Part of a small language model's weights.
Size: 12 layers, vocabulary 2048.
Architecture: rotary positions, untied embeddings.
Training: a variant of Muon for these matrices, 286M tokens, 8738 steps.
MLP neurons of a small language model. Each row is named by its layer, matrix (gate and up: input weights) and neuron, and shows model dimensions 32-159. Each number is 128 + 32 x the weight over its row's rms, rounded and kept within 0 to 255. Numbers have three digits each. A neuron's up and down rows have the sign that makes its largest values positive.
A block is one neuron, or neurons of one layer that tend to fire together. After each block is what it responds to, as a language model described it from the Wikipedia text at the highest values.

L4.gate180:120158163127082089112202114150122067177133108147161138056122128136118090125106149128178110127157118122172135144107096155170116130167126145120042140170088174202102150146171153123156122144121134149117115098113097117110112056101122083171102114140107152157066124085105103116154182096128104098156198110128155093178111153107120153084072067106129152166105132154100154051197147156157122118115
L4.up180:153100106112103099143123139088152189132150138145160123116146184125186137156117138190196065131138113158114090124090123074122132134161114098117095120087101145143157188109086117110080147173127169133159121168129113095149118152043161064159119078130091089158104090133176132118104097094136118099153145126128116097170146178126081119095085155149145146129132123116166197096128094160110134145106
L4.gate213:139114124110108110138103214115145143126114152166178123100169146120134133116111131124122097121142119123119128113117193112148163136118149117127128175114115160099159151151139195100162178110084125104169165152121123124155079165161136129167114170076173083148086083138139122146150072177156125091083115115103117063092149147100148110124096033160071109094131175138123170096174090094151101150116
L4.up213:138113110141143098158183121133152096131092129112122127104071145149124128102131133112159145154087158108115138109131109120116083129115096078144163162083102133162177131108077172100121096128095123175145131086152109084130151086096146151155108172114114139090117119113114084130217191107068111157175176097154171068173160108087156095138077127129088094180174083112129111147145098133204116106075
L4.gate254:106173178128104085105169164131098163148065145075147124138123080087090146100107131189122105113146110150176167116147105109157152159098145130124058161091161106153121139135164038148137163138098055162152159119106128126037102084108133125111125135128146110167150202159104127152102169136079105064126184120062146110158072140145135119123192136128145108119091101153169172189164140125132092156093
L4.up254:126145132154122120128109058156172154122158106150129107118160113212080079195137119156084145179113114162191091128080108099158114144128107156087163115166098113118124123096073162144162150142116166146185111117149092198118069151131093088202059089137162090144122147148155076126101118149151102172123173139130175107186173162172166076101187155146102170151116099145140064131136108170144124101035
L4.gate415:137149202181093113120180124107183173115136154108063212118131093087095080138148146207095101179165105186147111085149139107129089143157107125117132138106149069127147096150117171163131142140124137186086173179121152151152133100143147122088146236160120114113121106143092124095175128143128175102103150137212166119124119048136161108096141108145129139142120128085175166096117167164107098158143
L4.up415:147179070080113113135183148149134100085130145128113101130187103112106185101148092108088095141163150082135175149093152116134154145116157081143109134133110138090117093156156166139172189134102127165106092144142129162125130130118132137162144116175058166072101184068062111098155120074163125090153158113174111109200082200116107184198094159086110087175141134173103140128193130093165137088166
L4.gate439:126110144091141097119104163091139126148109114065103090142185139151072119154059149154168150139124088110160096152117066107187121121093120110133102071122130135144132139083133167132103125145077166100073117090121110087106117080103223124102137075098139130136094111113111138106140155119104096107179186172166126076064107104110107126107079128119109196158127103174113161186144146146135215112169
L4.up439:087174133138105112135064105088111107105095099150077125088142196106131114170183150156113149136134152118113133136117113143112162158161078106129088145114071132145157153144083124078140118128180150189101150146114075085101142141212144130193142176163100186179143092114158119185132154129084078117129130139125126166114079134184126119127116085144178128198115121110150123204197148125114130164100
L4.gate549:151168105099110059143106155147191075177101150152131115148180100133157121152123082175089092090125144091113168154151121112130153137125147090113089120134114095126131121046089163096145173136082130102177101123156140146124096093159146089116119136127170080150100115141103109138119168097157129142116139117159141116163083165161089143194157077174119075154108168159105097085161165117115105126060
L4.up549:210162116139193153133122116127184076102139126146158125086138081104101100179136105135110145103133202117111141095134100147160133153136158095077115139160101090161196132107125155129178140133102080136167183102142133110141176116119130159122133094165158085142118149093134142050136140101106146125095199124132113113099123127115128166207114123128132121146130147161153153148161119059208154136071
L4.gate622:083153128183085135129162109090134142092129146177135093105096123127121173112168094115119159094110147157098087124134167117099143175136122160175119120082087205146141097128097135234102150152122135123172110137170133109130150110097144165063066154096131166175109123125168101098141107163111151081102169158119106160156119182180132171157119030088142149073101129087145133117138092143102124192113
L4.up622:113179141160092108096169167130135139085105093105134092157090160138137147144106068116172130159142124156157204153139146125157156088116149128111139096151203083099084127096149151132108175051165141150148099123191157180104135161139057132086144133111181128153102111134133151089147129113117125121118111111124117105119136122114110090112111105150182180072180112188175118149061201172153121077129
L4.gate625:118164082194170076184137140134100126125124152128110143139144094176150128130114162163125121157150139137140178123123119123172119126226122162160128109114081107166130128118158090138114123139126120131095092118083105103173118129167120221175139127091130073133075109119162170171123106072145139131151182106135170135151096136149121128167110133167129195153119042139157144149130132194181163138152
L4.up625:112181161174122128157117113112106114083142149108138142118106090142194106090170085185124078158084111126090147157120100143190113114129074198123018131131129130154119155090153141150075166105109096106072122165101144092142116093118168115135121124130118103082153136159153090149107147080203133107194151123183170081130137142155165148146090065106132176152123137146117115124090147159128123157075
Responds to: Mainly the "ward" piece completing to-ward(s) or north-ward; also word-final pieces of split words (Du-ring, avo-id, Cand-id-ate) and prepositions like along, near, around.

L4.gate64:132184102202134067090121109058151075137165132153138140144123148109115107227135155097152142142073094119178164107079174172135119107153112088096095131173037153112120087082142140143133101164100087150080109134119091118122088138091175117139125127146113130074203124135151126092131145115096075176192086134163131079165188130144118094170061126126090128191135156144141153104134178155141071104094
L4.up64:173124174173114024106140142101074196142133158151125096147186138155151217123093142135107148074076109134109148148129116109124083159132085151156106179125128104081124122144118154170138121169131090134169065119140131106133201173144143099127179185131124131054141120207114102093168160106093105190128080137115117132099112108108128141159056099151141125119138124123138134122128159113110106155052
L4.gate197:128117085112097089115098158115132125144166122114104136119082123123078175120130169132135094135178119164176114076059135103156121127207099090129151124191149139158142161092136114129179143145164141149139096080119155141095186091145123121126099157181147061155133130132086069090083137131127092130113129140098162135151129123132130122139075103084073114095129133136143134104121185130080100126135
L4.up197:131054170143107102084157154136158092164151140120172112179159097160143165122153136153141078100079120158121126031139110143074175152111158128102142156111129076163144153196121120146181125171046073101129135121069122120159127167149138088091165097174127099075158084150164149136132101092130113155114126164137113147125091150125116134143061071162101123148140157166187100114072130198113045103157
L4.gate397:130173120118115074103201107111136081101094228090130147097131129145097128140135156108105086165181130104088146080147132112096135116109124103069096173159112111136148097075161094126119126098133115104151127153120129144130106143102129127142113042144104169155132148118158073066044192179092123154107087157143096136141155099103148137049158088148096114125135032094093126080107190046150115136130
L4.up397:169141106121137157089124114148111134133055076142122131122172124093123148108130156048097145116171130096114178143095130193099130160126151112053148122141177185143118152157128129125151134105183119159143099102128117083174166102109142129191090190142062103141175125151065092083118095194096195086168119138131126104102078039087188112152148133095122102095150138139132091142197186122077119154102
L4.gate441:152153156146123101143125141116122129161067116157152120110141175110106137143099228116181130106154174152106142123136127113135171126142121143140132114073168083128175096117228108098154185119135077082095100147145146164172119144109079141052126128124081094172109140128141176130111097100111108170095110100131073083133146107115095113077065077110119140108134129120147186132160103150193105157097
L4.up441:136080147144117065137104210149135132068119161107186183083184150128127130188070135094099148117090158094123151105073157168146118132178158174143170124142144126132175135144153151066162096128111105095140088142125163104131116181094110090138076128124132145135127114148137146139078201041131220147050138103060114140148089193102117112150192149115169146113103163127138152139191117118124108105168
L4.gate462:152106137107210159131207149118143141142134170148069194162156098137130133160110122061093100163111122074125143105157116125123119129136117135126132140154191110137128150147111100134106108079151110198126185117116152092178160134122125159114128194151141084104134170081155075073110158183082087162138115103153110132139203118106188130172134135137146147144082193087151135174140138128195077137143
L4.up462:130105157133171110101191103072140157170116131118121151088132102096158124120158136093133075151153100147132158121152151112148104116162196141132106065132141131132151159091183130101069125115123097115135169116110101127136133051114114138128135143100124096151137121097102162074080183142073119112162084169173102138174138182109126109197119171139155119162137150071155121135145149199128111130173
L4.gate485:174106169130191142107183156113101193104126087209130142144080139195103091120101086076151119140127124115121150123164085119159178143108101130200150092128137092084058086115110102091105121156147132076147180134145145124143193145086137120162134072098120117140120157119184119138114089152148132116111098139124112053134120101091144106126129098092137120151158131126196132119152157106180133149153
L4.up485:135131151149102127104126177180144137077095156074106129147121169153137106136180148075116125140092117153090130141130093169111148148124094179138194132108117094120153111093097111127092175137166116129113126146121124137161138145094125121096145109175150126125178131128158192085144186151107194091145086164121121078053081095136123117105098121159099137080141134108166125115145118161149058089111
L4.gate559:154131094110114104150090156144052134112133182143080129073166126186053115118142167103144144165102107104107167080127110140132077175149120120152144155132131050179063143172125095087097107089127105111108136144179127164139124168095146114156090162178168168144159170158145103075117128108146175183060119127178116081110121074105116147151134153165116111146098144115185141066148129157101098101148
L4.up559:070147126124101082096157145141185108153155150107135079092108104154108096150134149132119050112127090102095117163156108167106128086135145132164058136137091106088136070197112110156140104102116120126098181122170168103143154182152127129120145058133093214159130090112164149117149103153106144175127068125059097111149051173116181059167120068095147129175132145148174113143131132190123088121151
L4.gate596:161151172131115114076089155151152148125134150145127156138095057112121111076155137121180120128109148113147197103089083139157128140129102163152123139129156155114141124188170059069112110179121181070132126203103105119132091127121099120087147170124146101189107157052160120116054117127094088117161112110151075133116120148146119048128166158158172177138160143079134153019215141128234081113160
L4.up596:140110044106132157164129155156135094050104073152098104118134148096151105119115118159116053195114138098150096101123109117115102125078081120139135094158156100108135161111140113161096042095117117098143129154122106122151132113143124126177141118168168054103129086118158108079142151143087130118119153195087136092149131151086085141143174099148112132124115122128090119109199184119136155133127
Responds to: Final subword pieces that complete a common word split into fragments, such as -ate in approximately, appropriate and ultimately, -ant in important, -um in maximum, and -ed in started.

L7.gate216:060146126147139086154135096144123160175138144181106121111125131129145105147162096186090160120151143140129149081141090107113159128121138102103145147110079166134127091111140127153121168114096125117113115132137068104123106093147115118158105094104161159096119146154104127115213044110079085112209109142085196167125119157071068079157127126101153155127155120108154134115139113138162056143144
L7.up216:143157073123094123087159165104106114108111108127138175144132139153126159087087078109133149133129146149127135104121108136221167058144146136193100159154048106122133092139160152115133140104164092101095141113139121139105154118155098092135162190118123138153075163124102082138122128057131147140110019099141086090139135138147118111138070157164195124115126097160117107137113139186181151082165
L7.gate262:159081149117107114061133120166134144077154175120131158074150065152132154114123125145175090113156166143120151101157168117144211089105143190084093158114112105136135162103101155136131189086091088158082131159143085123099150127100124115167201193077096106139167132148147065140121114128146096080149112108128146127090180159076158176118087089181170113119113107116102082100103116151119209184146
L7.up262:104147144140191081133110064141168154119078127109177142118092049129163100121121153151087111162115146071164187119118122125150163124113092145152133136090138102137097072116155094078165068117157149177103192087047191130142148123155137130055117051136033075123124210070104097122126124145113117171125138078129111140189162175114109123074137159135079121126192133126135102182105152130135150158157
L7.gate290:125151174170054094128110125146160090134125123223110116106124107158114111115130073135129086105133120138099150126099177097209118103154053112085127127131128107180129127072176185158067171123123148161110132158146123142126112137129077086118111102125100104101075158071095121140151123133188166157132123101152126111126142168111140157134187170120183150129116145123166099080145107100124151118103
L7.up290:187102214123142189025089104134118140053160137119109124108141185118073106136128176156112136137085154151184129125128132090131122128100082159155167149114089096118113107111123179136113078147101102164090115143115145109149173149113084160123089060102087101082162193151147115159151084167121088083151141132131143135154130177107142090110067096188173087117149192132155075168140134151154180131091
L7.gate397:153067148149137096101186146109130161127110131134137143105120103143166034058141142129076106090185126127110116156068106168127082180132082121191140123136159119126122096063122133115082092133082139067087163146180076083125180122161078097087106131130125105118115143222146127099143098131092137122158183105120120153174223141156145131147192112096098154122146162153127100179082122082104113105178
L7.up397:119153135180091079084124068035138076102067142115117132126090111086084129090143118147147172109125124124122150062104173158107077167131097103189172135192133152156143132099108115123109150133158164075101080165123117099128104149114061097171092100139110071127107091141064132091166111155173151094117116140133099082101138148131110142173127083098109176082129113071096139116104150153091119110063
L7.gate435:178098111129159114191108126157138155147174176153088090161147077093083153126148128149083139082148103155222168093136103145138169160085111100128111108112130151120104134127186150116140104149092157214112207161125120159145143160183109122168093146121097121113109130119101055160118162127132126135119127110168106123121110155096116111170113129143150100136134219142079126137098072085107124085063
L7.up435:148111176067162089146069155154147129055150156122184145107130113081172059136154137140157110093126156206172177193190101119150139188061084168171129143123106060130116141038145120115141104124135110158095144149127085156146109134168089107172106101136128152111154108116155048182094185128108169126160128137133136120093089131103076136135128121114112111136151131114097111030161109156200134118136
L7.gate601:090091128106088124167147106162183120131076177142165146054075077144120111110094083158067127135147124147103158072157127120168127103102090152115151122165121090163061112100138126128116124126198191143153119148133041129106072058173108115127145064111126075092049070152156138121087145137164171140125126085136102107136117154137140139101139141141137146118139174146157116099062091131153113120110
L7.up601:070114153182084176086131132139120181164144136089127106084119100096059094052120139167108112104127148132105174133100122126123121117081075105107132111169128095147129105065051142096106160121074134095140082138126111150135145106161117118115085158117177057126167152109173180123101137121130106112163088145113112157151134072138139121163108126185136091078135134175066150151095121076065102134144
L7.gate606:113122124091092172213133092106073125140133148151104070074174104125191133111145117118205151139191117111124115128122148077136157137126099091116120141057087088139125180095093176126166158104153161121097141063122092101071136098087176108123111087141150130126097148144138101133135184203104138117138136131123129129106077077140094067115141094120165126120120072147168132098112140153084191193142
L7.up606:197112114189141149144048071156076145101115162165145113082115067203142158115120154091115172131086106167087199117109115065106084168129106172110218115106174128158147115121107137092131160109159102154086089138094095070090113098146143124051109119117149104114097177137138133125135144121104114140105109114152102161067117150138113076173152106146117149137101152128081063116121069117149128196120
L7.gate632:163152075053154089103114139158115100100148102105194111147127099131126093150131113143148118154161111163078181106163109209158125104180150137104137101153106124102151068101186089181136085141115136142150150093126138082098140103104116071177122105142143168139141074114191094157096099095159103131163101115174157141072130113148111129144083167084125147135079072132172157149100139128159093105185
L7.up632:150152168095102164158149100170147150105160121137146126115125163126087103140134150142074149230171143050091151163091085125111120150112112167145142100128157111101150086121136133147149143138118141127131152098108168168094187123180110100128134093104093140103100112101090117133132202161112098155116110123176125139137134118079025116128136124092125123145142153085130117092189120173093035128121
Responds to: Spatial or temporal reference words, mostly end in "at the end", side in "east side", compass words (north, east), plus on/along before dates or places.

L8.gate57:141150183183188166138131105120163142113143196150124119104109103123133097141207134099107098165072098136133151103207113147210107135090084154182136162107128126103098102130145189099141078082114156163095101167106087171158133112198138121137075098118152165160094119154141104158138142133112096108108128102143148132131110166114132099122101073070149146175169144192140101125097123102159123147099
L8.up57:142144117098131153106117116169097090076153109102126149050183160146116095146182173079104133151198123120091100145131130101142126147132085172181184079142144140127070089102108190107116146096115132087100141111113148128154115110179145194060097074078161153070081081186126088155092151132127109076119115053177108154144085109104112070132143061161196078167141092073136124060084067115113145102150
Responds to: Fires on the mp piece inside words like temple, temperate and attempt, and on compass directions such as north, east, South; weaker on other mid-word pieces like shipp-ed, Neth-er-lands.

L7.gate145:114100100146119118093119143146145109072130128086157154103150113115134143139112151065123143143164153097175132140175120094111111181163127113131118133139093118147117113050162160109107166120130121139176104090143111152123065136172130075131090128142116095100093089124127131119221132088129072104096155107142163125152139113069099115171110155151118189077053164156115172089180104090158165136079
L7.up145:119112051117118121100126114152123121139144149106164160162112190138121155080111132138145117102124163139120151068145105099158129083117144176130138085112088103119068144160103109114127057110127145175145119098221148121085172115176211116111126088111164194186163122161088139136112172131180156042102124135166111139210090092162160118098131189131141159129099124134079131192118116067137169161124
L7.gate171:073133124178204121127106136097123160082188139146098091139147163081140076091096077118094092132102119141101109144112066146156145116157150095187106110140080133165052139139176172113184135156194167161132105153141102114136138144162116132096130101102167159131160124159153088123151147158099114110150164139102123143166163054124184156101154099102078093113154082127155138150078154136083099141142
L7.up171:152165147097072120120097150101100125145124074126116181086143159186097099114117206133125142157064128121113111113070143096125111110148141089141135106132126121095101134137130150152150169059088139136129139126141128105118112153123208185168138131128086114127114112140149105175130133167096126116179100172150171208110086140120153101087095122090154118092142093114095171104145144078149093104110
L7.gate238:146082173143129083074149144090095149112099170109064151093103142152105140145148115139150125147136141161134123099101169162096107131212134153181187128098102153117066113143083140157158145109088075127159126139143214095126125177167094095096154059155166140146160089159165117132148148164098071114175121125148102112160137144131142121080058121095017129138160111081134104106150065159191127089141
L7.up238:142097175110108148072097155081148172096170141117111074092125174117095112125107140095170129132110055194124139135105120106140167144122095208192184170111100106151148095132134162090116071130099080092161140147085109144141153112100101148123201102127160146155154189132170074119114124230053123091166129196130083112103152070115144121130126141096163140124173080083137108108139080185125148189145
L7.gate292:087174085140172099112110172118143074149078113182149072126121187121174126107103096149169158046140157146127067096107083128152102131113115107125108148137116085163164147131132087120126159186150118134090171126078091091143088121201183125114059123168081135135140150112141136075146123157139154095088145175175114139113182105115156040118082107106198105133103109123129134109107113152090187152123
L7.up292:125150141119121142143174174155127165135092092130140180108152134176163120111137108088085180138125034129164119112100173155119135104101141136161104071140137071131137098096118134145108121177050164154117103142084181187083072098145091115093158155153096143145061174101144141122102085146085125130109077082128149117167113111135153069120202146102109052180136112102141181109164152114139146115175
L7.gate334:146150137103163138173129101094144140117104095157178143083149142073161128119048188136184093096141067084128126130144147109130167142211157166189159151131115160127121195154119166146104105158145122147121122071127093102147173150173087199176150169127150113091164093129152104129112138114149151087080100121113119126104102045093080088110133134112133106155075171108126112208136179138133181063165
L7.up334:094171126122111137139108115116078100055111131170114110115117162131081074102152168139222057110114040179138086114142111123170109169148157115158099143146130119165117142117137157106109111137130132048188114154119107201096142142090091136152107204204138157142194164104170187157107100074085113115170129149134094093150108133171134141101148125037108139102113141070154151144102191121183194087124
L7.gate452:118115133112093137157105105083150128133099113144120146159144103105117112112104061131086137066041134126091116098072128128136131132213138121106131084145123153160084147115149084116136144142099128135108093098097089091132077092125133075063143149100087070194140142159106178095145145130084106065111191148173146108122091112135157135165192178156169098106164136176187177149110211091123137149185
L7.up452:112152114143104165093149182093091131133103137133121129099151126108091124154077106078149105089163109158182177133165153152121091145184158136125128136095147120200064180131167147123126111169140175145217143157055212141118100059139137159117150105112179099138145178137116091195128097173090140075139167129155156083104092083118111122122160103066145148112123139126084095132137132114112146147100
L7.gate456:127120069088155103121095105064133125181065153140122078139091152107090124114177143138083110101057112112146156161130079146116037108163112180160127089184137114125152102106125141194127119163185105119108177070209158163094164161107203104154104166117092115116148110134147134119161145103130092113096138144117130140196087164095058155108125160143168179140117116107117176158093094112133140107140
L7.up456:127121087101130172124176120085153138079043142146148104156091073099120125151084094150131148171119079124100111131044089097149126148093097110151109129103121129092110077104141169146092144159174141096114174121122126116164170098128135134144123189074144100155139120149116098114144074151131088119132165166087172160100092162131124155057121130115178099136125099068132140204110120091122153147097
L7.gate603:155083122099173129122143151087114161166076135129105169107119081150107145138102092104124119065086165110175145145129132190158140166164131166150094141163103127173083095088172076073148113082147166161138176181183126096173120074203154175202159138150162206151151132137216117109163135158166127103129153118111107104129151131120117135092078076102140155152135085144184169110139165131138151093132
L7.up603:140105134122123087060172148119164110158116091126130129139030164111110150129127095166099137113092100091174150125184121131106141149155131116160127102126104145100124094137162137134132091094128081080165089099168166113121075097128103135140229143089142097113135128157107156093159118101095117148153124181088113129103142064101141125143137160095152127137136106080154068152153135134127122121140
Responds to: Tokens that finish a modifier right before its noun, like adjective endings and "of" in "list of", "species of", "-shaped".

L8.gate335:140100091144145104098080123135198147127138142104101130098115137115108120179103071052184186125095100076139075153148130098103121138126168100197118133075099132110160090097138140126124171151102159151112122141123093091181167146130072110156169144142126121165144131184189112150159118091153135183176120100091143144097150086129109072074105152145123104119164103098105106212119123136134140093166
L8.up335:151066136079218109102151116151141095137119103085079114107111105136112127140169173139093174092109188115117164125134185161113098093166152129158097168189144118082111126137081178112132097141074098126194131170136094127149196115157136135173119082090123165045124126119168164176149145122126082090183095173169038122193163114120109116124155093148132131140162128154135168098153112074154105152122
Responds to: Final word pieces that finish a split adjective or participle before a noun, such as typ-ical, remark-able, appli-ed, danger-ous.